Part of a small language model's weights.
Size: width 160, 2 heads of 64 (1 for keys and values), vocabulary 2615, 5.17M parameters.
Architecture: RMSNorm before each block, rotary positions, no biases in attention or MLP, untied embeddings, normalized queries and keys.
Training: a variant of Muon for these matrices, 209M tokens, 13376 steps.
MLP neurons of a small language model. Each row is named by its layer, matrix (down: output weights) and neuron, and shows model dimensions 0-63. Each number is 128 + 24 x the weight over its row's rms, rounded and kept within 0 to 255.
A block is one neuron, or neurons of one layer that tend to fire together. After each block is what it responds to, as a language model described it from the Wikipedia text at the highest values.

L3.down15 [135 107 135 117 141 165 132 127 153  54 174 135 146 115  98 140 103 147 109 146 119 155 155 109 139 187 159 128 138 159 139 124 148 141 140  71 137 156 101 119 117 155 128 123 163 186 123 107 125 130 125 101 117 101 134 135 117 103 111 126 154 127 124 151]
L3.down47 [147  92 117 132 110 113 128 136 128 113  99 152 164 124 153 116 164 126  93 147 128 114 130 133 127 103 172 121 184 114 111 142 166 149 135 124  74 186 148 146 120 134  96 104 134 166 142 118 119 139 143 149 149 129 149 121 129 132  75 136 159 159 147 134]
L3.down545 [154 150 130 124 137 106  98 121  88  98 108  99 131 117 154 103 128 135 135 117 120  87 145 122 105 122 155 135 149 131 122 150 122 100 176  78 126 100 134 188 185 133 111 104 111 114  86 138  65 128 114 127 109 123  95 141 153 133 105 132 142 119 168  84]
L3.down586 [124 112  90 138 148 134 112 128 125 107 100 153 156 120 103 106 139 128 128 114 156 121  98 104  88 109 151  91  87 137 140 140 127 162 167 122 160 160 126 124 103 105 131 124 105 138 152 160 122 181 150 115 144 128 111 135 158 112 147 118 111 151 132 149]
Closing quotes and delimiters

L9.down326 [133 125 145 128 130 170 120 121 134 136 108 134 155 144 115  99 125 107 114 119 138 128 167 129 114 124 127 124 121 130 118 120 124 133 126 132 104 120 156 132 137 107 100 135 127 141  89 148 144 127 149 145 124 141 134 137 127 117 145 140 128 130 213 107]
Row and section boundaries

L5.down42 [105 125 150 101 130 140 109 122 150 125 137  94 106 129 119 146 141 121 139 137 157 159 119 121 154 144  98 103 110 132  86 101 175 150  85 106 107 114 108 147 150 136 149 116 143 141 153 135 111 129  87 115  88 101 111 134 177 143 134  95 118 149  99 152]
L5.down106 [ 95 115 114 179  97 150 160 119 156 141 143 111 157 157  87 144 120 144 131 132 135 121 118 117 194  97 151 124 123 104 147 127 125  77 134 100 138 146 151 102 101  98 118 110 134  99 104 150 128 144 137  97 139 154 116 130 103 190 157 109 122  95 137 151]
L5.down159 [130  72  81 142  88 127 110 134 119 111 119 177 132 125 118 125  63 165 102 116 123 140 179 132 144 162 174 112 101 138 129 124 163 133 108 149 138 117 177 163 106 128 133 135 149  87 120  82  97  77 138 127  89 160 125 124 164 136 106 131 119 167 114 113]
L5.down184 [109 125 125  92 128 114 117 137  81 153 148 118 129 135 137 172 149 156 136 128 162 138 127 117 180  76 126 106 109 187 117 115 115 115 127 124 169 154 124 156 153 126 128 117 154  81 150 142 121 142 149 103 141 136  72 115  75  90 115  93 158 128 135 153]
L5.down224 [124 118 157 134 134 137 128 110 114 144  94  91 145 168  87 126 103 106 170 140 152 101 120 151 151 131 158 147  81 107 120 130 129  99 136 119 121 131 143  99 149 162 126 113 113 148 131 124 129  89  92 132 143  92 151 179 126 108 159 104 117 148 118  78]
L5.down234 [143 144 128 132 124 125 118 132 100 127 127 112  81 143 101 104 164 148 152 134 139  99 109 148 145 126 151 121 109 132 126  99 188 146 120 134 154 160  96 150 165 160  95 145 113 125  80 125 122 138 135  96 105 105 148  93 127 148 144 135 133 118 188 147]
L5.down257 [158  94 145  91 119 112 140 140  95 113 152  94 119 101 144 140 127 132 113 120 129 181 163 124 124 135 139 165  85 133 153 154 139 108 124 111 113 147 110 136 106 150 108 114 151 110 124 101 150 157 123 132 126 133 140 197 165 104  91 147 141 172  97  91]
L5.down318 [ 94 113  88 171 127 103 166 141 169 180 100 135 136 110 141  76 135 152 162 140 150 129  79  82 117 144 144 153 115 147 138 175 136 137  75 130 119  83 128 162 105 117  90 154 127 132 149 108 126 137 126 107  98 130 137  95 143 165 114 145 121 110  92 158]
L5.down439 [121 122 114 116 125 175 133  95  96 113 106 117 122 160 129 113 129 124 151 133 122 105 162 122 126 117 147 105 119 119 106 136 136 119 117 152 137 113 131 107 138 136 133 113 138 117 108 124 139 118 124 158 121 108 146 141 126  94 146 125 119 139 170  90]
L5.down493 [119 158  81 144 147 145 176 103 122 135 107 123 110 153 145  85 101 153 140 135 168 123 107 129 133 152 110 143 135 140 160 128 154 121  99 115 116  95 159 154  91 130 116 138 157 169 150 111 164  99 162 114 155 143 104 122 129  97 101 130 134 142 111 119]
L5.down494 [144 111 143  94 133 148  90 127 160  98 175 139 105 123 125 114 132 126  88 167 145 164 101  92 154 144 134 105 127 137 134  93 123 138 146 105 110 153 126 127 101 157 156 169 129  98 141 144 131 136 140 130 139 133 154  93 148 136 144 123 114 143 130 105]
L5.down586 [116  80 111 116 124 100 106 117 139 119 133 108 135 116 134  88 135 160  96 133 105 149 178 111  98 101 171 129 148 117 136 123  90 115 119 104  94 122  68  87 126 132 132 153 128 110 110 147 114 110  87 145 110 144 127 116 137 131 127 145 145 121 161 166]
L5.down665 [186 131  92 109  72 113 104 141 106 100 147  97  97 124 118 176 133 162 124 160 112 147  83 119 124 123 123 146 108 131  94 102  79 122 114 126 148 120 125 149 134 127 129 134 145  78 143 109 146 127 119 126 155 110 115 152 105 112 138 162 156 163 105 115]
L5.down698 [135 138 135 128 127  88 115 116 149 136 115 169 137 122  90  98 117 130 120  79 143 131 115 169 133 123 143 110 144 147 116 113 126 129 135 122 131 166 142 140 141 128 107 114  79 152 109 100 135  90 163 131 153 136 128 111 185 126 127 160 145 124 135 140]
L5.down766 [109 106 155 104 119 114 133 135 140 136  93 129 140 151 191 150 162 128 129 145  97  95 129  61 104 138 136 134 135 143 122 126 101 115 114 114 113 106 177 128  89 173 132 131 150 100 119 107 145 115 136 127 158 142  90 112 117 171 125 101  97 128 179 134]
L5.down767 [113  92 187 124 103 107 107 140 141 112  81 121 172 142  95 120 193 109 141  88 115  94 148 140 137 140 123  99 149 106 137 124 143 119 164 104 135 134 132 147  96 145 139 121 107 110 114 146 162 107 126 142 152  79 111 172 117 142 120 154 143  99 103 100]
Abbreviation endings before names

L5.down48 [145 109 113 150 120 176 145 159  97 150 130 180 144 103 148 158 117  89 120 151 131 145 112 115 120 115 109 152 103 113 108 145 119 190  98 126 113 145 117  94 157 112 174 102 100 123 120 121 131 115 164 125 143 141 131 121 120 156  94 140 116 121 116 149]
L5.down94 [113 105  98 155 132 146 141 130 129 113 176  89 107  99 116 138 108 121 132 126 175 156 146 123  71  61 132 115 141 152  88 156 119 146 159 142 129 135 137 149 120 128 154 138 136  91 107 117 129 119 113 104 100 150 167 150 106 144 123 145 135 135 104 132]
L5.down307 [155  96 147 135 118 145 109 139 125 112 147 125  76 147 149 153 132 133 114 153 104 146 171 118 120 117 163 100 137  87 118 163 109 150 112 145 112 119 131  86 106 170 133 132 111 119 157 105 105 134 102  71 156 133 139 144 132 133 109 124 113 123 133 121]
L5.down313 [138 180 128 142 101 113 150 119 164 114 183 113 134 105 116  97 150  99 129 115 153 118 122 164 128 112  97 128 147 101 131 129 129 107 139 120 149 121 115 182 175 142 116 129 165  99 105 112 127 102 122 121 152  91 126 137 185 139 139 104 118 129 161 133]
L5.down317 [162 112 130 157 144  95 133 158 151 128 136 113 151 116 121  94 125 104 125 183 129  66 102 115 124 119 123 119 145 112 136 151  83 122 186 143 148 156 124 126 170 101 119 145 154  99 149 165 119 144 134  84 102  96 118 104 149 131 154 129 139 148 178 143]
L5.down322 [110 123 142 132 115 124 135 100 155 100 125 130 109 127 132 132 125 106 148 146 129  96 133 169 173  78 108 127 101 142 147 151 157 154 170 133 133 119 147 139  44 117 137 120 158  93 149 131 131 171 154  72 133 137 103 138 129 142 115 121 119 149 122 119]
L5.down335 [146 147 144 103 122 114  86 124 136 122 124 137  90 122 118 143 152 137 148  76  91 148 105 151 140 150 145 109 129  93 115 188 130 111 116 112 153  91 129 145 145 106  92 139  95 127 160 156 116 158 128 104 138 139 137 124 130 145 187 158 113 157 107 157]
L5.down398 [192 125  98  99 158 131 133 127 109 138 127  72 167 133 133 109 157  83 113 185 132 136 136  87 130 125 141 117  95 123 144 155 124 119 100 121 124 145 137 132  87 121 104 139 141 133 165 121 112  68 137 154 146 158 158 131 142 152 132 120 139  90 159 135]
L5.down401 [141 109 119  93 153 119 103 122 142 113  92 120 106  88 159 112 127  84 116 134 109 131 127 150 125 120 103 103 170 140 161 109 146 144 129 117 130 159 152 136 103 153 111 121 142 131  97 145  83 122 155 121 137 157 129 139 141  92 119 145 101 130 120 152]
L5.down402 [139 108 151 127 115  61 141 133  94 106 148 108 136 148 131 129 126 146  91 128  99 149 131 104 129 177 141 155 145 130 178 165 142 127 119 139  93 152 108 131 100 110  99 145 140 120 128 138 108 143 204  99 101 110 116 106 169 110 158 143 127 156 138 148]
L5.down429 [112 184 176 183 162 151 149 111 101 118 129  90 114 143  98 150 134 150 133 147 148 174 149  91  95 138 136  87 117 160 137 119 109 108 129 165 125 159 123 149 111 115 138  96 123 159 117 129 109 125 132 118 157 111  78 157 162 133 127 118 120  97 123 139]
L5.down467 [154 164 132 120 121 122 147 151 107 147 104 146 110 135 129 140  94 162 146 103  73 101 130 168 116 182  90 100 150 166 128 122 125  83  85 127 147 170 136 172  96  91 138 121 134 170 107 151 113 162 139 117 151 151 131 187 124  97 111 108 110 130 161 116]
L5.down700 [114 153 124 143 133 139 111 136  77 132 143 149 141 113 140 120 116  87 149 149 126 114 149 125 111 134  92 105 140  82 119 138  96 173 141 120 124  77 124 157 117 167  96 137 137 102 112 141 138 114 189 123 154 104 144 112 179  70  93 119 120 126 135 120]
L5.down705 [ 92 125 103 123 136 146 121 119  95  71 138 140 159 104 146 128 170 105 130 115 138 122 124 162  94 144 118 124  89 103 135 129 146 157 143  98 142 143 103 145 157  97 108 107 108  88 159 133  89 123 134  98 148 157 108 118  95 153 173 127 132 143 139 158]
L5.down710 [124 110 128 128 128 141 171 122 125 129  94  88 117 139 158  96 128 122 101 168 124 129 108 120 109 150 161 140 119 119 159 155  33 153 134 128 143 113 108 124 125  96 158  90 119 155 138 160 153 121 120 100 135 119 116 189 137 155 110 107 102  62 128 108]
L5.down739 [167 116 135 103 135 127 129 127 107 113 114 144 137 137 141 139 122 161 130 149 108 138 135 111 121 128 151 144 108 143 117 130  98 148 109 116 169 143 152 136 127 127 140 149  93 127 120 107  80 112 133 141 114 106 155 134  96 123 133 111 138 120 112 129]
Word-completing suffixes, infobox colons

L5.down88 [166 117  89 127 115 170 121 153 149  85 106 166  81 119 145 158 140 113 127 167 125 136 121 103 105 124 134 100 112 104 172  84 140 105 126 113 172 163  94 115 152 120 171 112 105 119 143 135 114 141  99 138 104 133 172 128  73 118 105 138 122 140  95 133]
L5.down118 [122  97 113 165 139 197  62 165 119 125 135 114 124 112 114 164 121 120 150 132 103 161 108 161 127 101  91  82 151 140 156 146 157 127 170 129 114  88 166 122 121 156 143 128 141 133 144 152 120 125  98 143  96 140 122  88 102 131 152 130 134 148 160 130]
L5.down140 [114 147 125 123 165 117  95 161 132 104 119  97 126 128 140 136 130 160  76 123 109 107 139 110 135 127 120 124 115 161 124  86 155 109 130 117 174 195 124 165 125 172 134 185  71  97 131 107 143 151 135 163 107 117 109 120 121 161 132 147 109  80 146 133]
L5.down156 [136 165 123 127 143 128 136 141 123 112 125  99 138 112 105 125  93 143 115 119 134 138 127 177 106 125 109 142 149 140 167 162 126 165 172 144 109 168  84 152 127 134 127 115 108 106 131 135 131 165 156 143 147 130 173 127 122 149  89 179 124 114 149 124]
L5.down222 [ 93 121 126 105 126  92 115 133 116 130 157 102 144 101  87 144 178 151 126 123 108 164 113 135 147  94 128 132 141 131 110 145 123 133 138 106 100 189 112 130 144 150 120  91 142 106 125 182 172 147 111 113 129  89 128 155 151 154 129 143 124 106 110 112]
L5.down231 [159 175 159 117 159  81 121 129 164 120 101 145  94 128 122 115  96 142 127 140 116 139  89 125 114 115 113 139 117 107 149 118 160 150 106 143 147 164 129 138 128 121 180 134 122 107 106 101  97 131 130 147 135 100 114  86 148 125 178 139 171 113 131 120]
L5.down251 [ 92 151 148 119 114  98 111 104 114 113  98  93 109 146 123 147 114  97 136 107  95 131 158 139 136  88  96 119 163 164 128 132 105 100 145 134  99 125 138 161 135 177 132 120 174 161 106 143 117 134  78  89 152 101 135  93 128  87 133 100 141 150 127 112]
L5.down256 [148 167 111 110 139  93 143 123 151  88  79 141 115  78 114 107 118 153 158  89 115 164 129 145 117 188 115 159 123 132 140  99 132 120 133 126 135 139 137 164 183 146 132 124  88 130 123  96 127 141 162 156  95 157 152 157 121 150 141 154 119 140 105 122]
L5.down281 [142 161 153 122 131 160 153 130 157 101 131 130 101 161 151 103 135  97 138 106 145 110 144 151 134 159 117 101 166 128 119 137 125  84 118 116 130  90 136 153 144 138 115 114 129 137 113 135 152 111 136 139 149 125 146 110 125 117 111 128 112 103 175 127]
L5.down410 [132 140 125 124 121 159 127 134 155 111 135 165 133 123 132 123 126 126 160 126  89  97 129 109 137  92  99  62 100 161 154  91 131 126 111 113 146 116 128  96 150 101 127  82 114 119 153 116 126 115 114 108 111  89 126 146 118 126 124 117 143 108 156 143]
L5.down437 [130 147 182 151 140 128 117 128 128 130 144 158 102 135 145 115 131 122  89 168 109 153 145 126 136 114 173  97 125 158 173 110 133 111 123 128 120 133 110 148 119 117 150  93 101  69 143 131 140 129 103 136 162 152 134 132 107 115 142 115 157 144 159 138]
L5.down569 [147 126 134 120 114 108 132 103 135 117 112 127 113  88 174 113 180 121 158 118 141 143 136 129 115 144 146 127 153 123 152 120 131 184  98 102 102 129 119 118 116 133 172 127  98 146 105 116 121 131  79 128 130 132 134 159  89 156 126 118  98 112 158 158]
L5.down623 [101 119 132 166 156 111 153 171 134 106 134 173 132 112 144 143 116 122 161 101 153  96 149 152 116 135 154 141 111 139 126  95 123  94 133 166 111 137 130 100 144 140 107 105 131 126 123 114  91 185 139 110 169 110 113  83 125 111 111 115 144 154 147 123]
L5.down646 [110 149  86 158 111  54  98 110 131 154 120 161 136 109 140 149 123 126 120 129 108 115 139 146 139  89  88 143 101 161 137 125 118 114 107 135 137 103 154 146 121 118 132  94  92  91 121 126 129 139  66 130 120 127 144 121 148 100  89 151 147 112 117 115]
L5.down723 [128 123 118 131 127 141  75 112 141  89 142 159 146 120 139 121 156 107 126 133 131 143 158 148 120  98 106  60 122 158 161 138 120 101 119 117 107 117 133 143  76 125 146 111 121  83 124 140 141 101  87 142 140 121 134 146 126  70 116 143 162 106 176 124]
L5.down731 [142 121 132 163 130 128 115 103 157 150 171 119 145 157  69 113  99 116 123 114 151 120 139 118 142 177 143 133 119  83 111 104 169 144 165 137 112 187 130 136 117 102  96  84 138 115 109 116 120 147 148 117 146  86  96 144 164 127 121 122 156  99  89 128]
Table and list row breaks

L9.down319 [ 92 133 130 114 136 140 128 100 171 112  92 114 108 115  93 121  99 145 178 106 101 165 144 143 140 202 164 172 134 143 149 115 151 118 119  80 136  71 138 149 116 158 167 105 136 119 132  88 146  96  90 151  88 114 141  80 158 125 141 155 116 133 138 141]
Ends of multi-piece names

L9.down705 [ 98 136 114 118 106 135 117 137 126 145 145 178 134 128 146 144 121 154 170 112 115 138 150 128 140 168 121 159 124 113 110 158 117 163 144  96  98 192 119 123 181 104 135 107 137 120  79 151  99 120 116 141 110 114  93  99 136 144 103 121 103 168 107 163]
Preposition-taking word ends

L5.down55 [152 118  90 116 120 112 151 162  92 155 121 163 123 141 100 143 120 130 138 145 123 134 126 167 165 130 112 143 150 116 185 134 138 133 157 103 141 146 101 108 159 120 118 149 141 174  48 127 113 128 100 124 134 168 110 139  68 114 112 103 149 141 136 131]
L5.down77 [106 115 145 155 140 138 109 132 156 135 140 168 148  91 132 124 187 140  85 116  90 109 150 163 133 152 171 108 126 114 144 129 120 113 100 113 110 120 114 108 112 106 121 120 106  63 180 179 124 110 112 106 133 143 144 158 167 150 145 121 126 142 127 128]
L5.down82 [102 132 155 135 169 128 124 147 101 130 119 162  85 131  87 162 163  99 100 166 150 106 122 112  98  99 111 146 178 129 138 157 114 118 136 162  93 108 125 125 136 156 131 155  81 102 115 105 147 122 138 152  86 158 127 160 100 108 142 174 126 151 116 146]
L5.down121 [112 171 104  76 103 104 143 141 111 120  54 134 107 132 133 118 139 121 116 142 160 121 147 150 135 136 115 143 137 129 115 113 121 135  98 116 139 112 139 183 138 112 151 100 137 119  93 127  90 106 136 133 173 114 156 131 129  71 115  96 138 144  95 114]
L5.down244 [116 131 112 131 124 151 117 178 130 106 136 157 116 100 142  97 144 123 157  99 148 159 130 138 162 148 150 137 135 147 118 123 152 113 131 145 114 142 107  54 135 107  96 115 138 157 172 135 127 100 117 105 139 122 131  97 149 139 114 151 151 161  80 107]
L5.down280 [100 163 115 152 138  94 174 157 139 142 146 129 105 113 175 110 107  76 103 131 134 155 139 115 124 176 113 159 138 150 118 130 158 173 126 115 116 129  96 134 152 128 117 142 120 200 100 124 127 143  98 112 153 100 153 117 147 156  94 127 118 163 169 191]
L5.down288 [116  90  88 143 120  99 125 156 109 133  73 150 139 113 110 142 105 124  96 172 125 149 121 147 159 153 133 150 156 156 163 126 157 106 128 107 103 110 120 105 136 145 123 165  93 140 134 158 154 117 130 154 150 140 148 107  98 121 103 130 143 107 149 145]
L5.down296 [131 150  87 130 132 133 195 101 102  88 149 120 147 125 155 178 147 123 123 141 165 148  81 115  83 119 114 134 128  90 138 142 119 155 102 149 126 109 115 136 133 140 118  77 154 101 186 131 141 106 131 144 135 102 106 138 120 117 162 138 130 153 214 123]
L5.down364 [111 102 141 121 149 115 105 128 115  86 158 172 143  89 113 106 157 137 103  70 151 166  90 177 149 139 160 155 121  82  99 117  77 160 124 152 165 124 123 143 139 136 136  81 135 134 102  94 154 122 105 111 117 145 102 114 116 146 141 116 140 119 152 138]
L5.down413 [165  96 135 151 124 151 120 151 116 108 125 117 128 139 157 103 145  93 136 127 131  87 139  91 151 118 154 117 147 158 132 151 162 128 135 105 119  91  90 116 110 113 115 143 119  80 118 113 103 149 149 113  67 139 106 117 125 153 166 138  94  86 116 146]
L5.down514 [100 156 168 179  98 153 127 141 167 125 157 146  68 115  97 124 105 125 114 161 143 139 116 112 119 144 103 182 117 117 167 104 153 114 154  84 106 109 116 137 119 134 106 138 106 148 130  63 151 158 148 125 154 117 115 108 171 126  86 116 154 141 127 119]
L5.down549 [107 193 117 139 102 181 126  83 122 146 126 138 113 170 177  99 133 145 155 133 122 125  96 138 119 178 121 160  99 117 124 125 113 139 121  80 138 103 109 135 110 115 135 135 148 152 111 137 106 149 143  97 112  91 126  83 144 108 130  62 105 128  85 149]
L5.down563 [177 136 147 166 101 138 139 135 161 140 129  90  94 122 123 146 113 130 113 155 144 139 130 171 102 142 125  74 158 123 109 146 143 127 121  91  99 119 114 110 170 103 124 124 172  97 118 117 102 138 127 167 155 160 170 145 137 127  99 120 130 148 194 134]
L5.down597 [155 169 130  92  86 150 139 132 128 130 137 122 107 116 145 118 112 135 103 156 130  87 137 116 149 136 132 133 127 211 144  91 158 117 126 121 170  96 163 179 133 138 153 138  97 127 133 107 106 124 126  75 163  89 158 133 118 146 127 122 174 134 114 102]
L5.down608 [135 108 111 124 151 120 157 171 106 122 132 126 140 148 125 146 106 125 182 136 149 144 168 146  93 173 129 108 151 141 116  85 128 148 148 142 116 112 132 182 148 106 124 163  79 118 147 138 139 131 149 129  99 143 117 103 136 129 140 125  91 151 140 122]
L5.down611 [ 99 107 150 129 141 158 141 114 105 126 155 127 109 115 129 142 108  59 131 150  78 126 110 145 124 119 136 133 124 138  86 146 111  75 117 132 155 139 125 175 134 139 142 135 166 150  75 162 124 119 130 107 152 143  99 120 155 140 135 157  82 123 135 101]
Separator after proper names

L3.down242 [ 84 140 126 132  86  90 110 170 152 138  84  81 178  91 112 130 130 117 129 122  97 160 121 159 131 110 125 115 116 120 102 136 141 111 144 124 145 116 136 123 153 129  97 113 129 163 122 120  81 146 129 132 147 184 145  88 113  96 137 128 122 152 131 148]
L3.down306 [124 139 148 105 127 110 120 136 115 190 138 146 146 138 124 138 102 159 141 149 117 129 116 119 113 143 156 116 154 126 131 124 150 138 102 144 137 106 124 163 118 138 121 198 177 146 146 126 157 123 153 166 153 122  95 122  99 180  61 132 105  92 152 115]
L3.down389 [145 167 124 106 130  87 165 130 110 144 133 162 100  89 130 136 112 106 112 153 137 129  93  78 124 143 160 128 113 146 132 137 111 105 165 124 138 121 104 140 131 104 126 117 181 145 135 129 127 141  92 101 152 102 164 136 118 149 122 110 133 124  78 156]
L3.down604 [124 110 115 118  56  77 181 120 113 153  72 132 146 144 128 148 138 118 126 108 100 183 143 107 159 109 150 151 118 126  98 164 138 140 123 125 136 128 117 118 147 108  95 174 118 135 116 168  94 126 116 134 170 168 131 153 114 117 126 146 127 128 122 180]
Break before article text

L3.down264 [145 149 104  85 135 134 129 164 110 169 140 119 133 112 123 155 144 143 124 143 117 135  91 118 134 122 116 154 139 114 168 150 125 172 134 136 139 103 122 119 124  90 153 137  80 131 117  83 145 138 133 116 149 129  80 157 107 123 159 159  99 151  98 126]
L3.down440 [137 132  96 112 143 146  96 117 142 112 139 168 161 110 165 192 131 112 150  73 158 154  93  98 139 149 107 147 112 126 136 123 113 136 146 140  90 131 135 131 149  99 136  81 121 124 137 140 117 137 138 110 172 109 122 116 127 147 164 145 125 134 120 188]
L3.down441 [131 120  78 137 129 141 128 147 146 176 105 133 112 141 112 149 109 116 127  65 171 162 168 130 135  78 156 138 124 145 155 125 113  93 133 152 154 106 140 133 107 123 111 168 189  95 146  85 138 115 148 102 151 127 104 145 112 124 134 160 107 125 133 114]
L3.down660 [151  57  98  79 121 128 139 135 119 108 153 122  73 122 137 110 133 149 161  97 118 133 118 172 120 125 121 155 130 138 114 168 123 141 129 140 105 101 113 160 111 102 138 148 144 119 121 128  98 183 131 133 140 138 116 155 119 123 160 149 106 155 121 122]
Passive past participles

L3.down208 [ 98 137 149 111 133  95  86 114 107  99 111 125 112 151 149 115 101 185 160 106 135 129 129 153 104  99 139  57 140 100 140 165 157 103 142 125 107 111 105 172  94 115 121 120 115 116 154 114 137 107 128 110 120  94 120 108 138  95 173 106 111 200 147 129]
L3.down445 [133 123 198 146 110 117 115 137 127 101  89 122 103 161 128  98 132 138 121  99 106 164 112  87  96 114 157 135 147 127  93 160 120  72 108 147 158  94 105 159 115 161 153 107 132 116 107 153 128  96 152 135 161 131 137 102 152 112 170 103 120 147 116 136]
L3.down526 [111 127 147 111 136 133 134 131 143 158 132 114  97 125 111 107 199 157 141  85 145 143 135 123 137 104 132  93 130 118 106 165 110  89 155 170 139 118 129 139  84 165  61 126 166 123 108  82 140 126 132 129 111  87 130  96 158 107 124 176 120 108 143 144]
L3.down574 [118 147 120 134 153 136 145 166 121  93 104 155  86  99 120 135 140 128 148 128 108 149 154 138 111 140 151 110 154 120 104 105 143  96 137 128 150 118 126 151 106 141 114 128 129 141 135 163 154 148 123 115 131 101 142 143 166 158 135 143 133 101 156 182]
Line breaks in infoboxes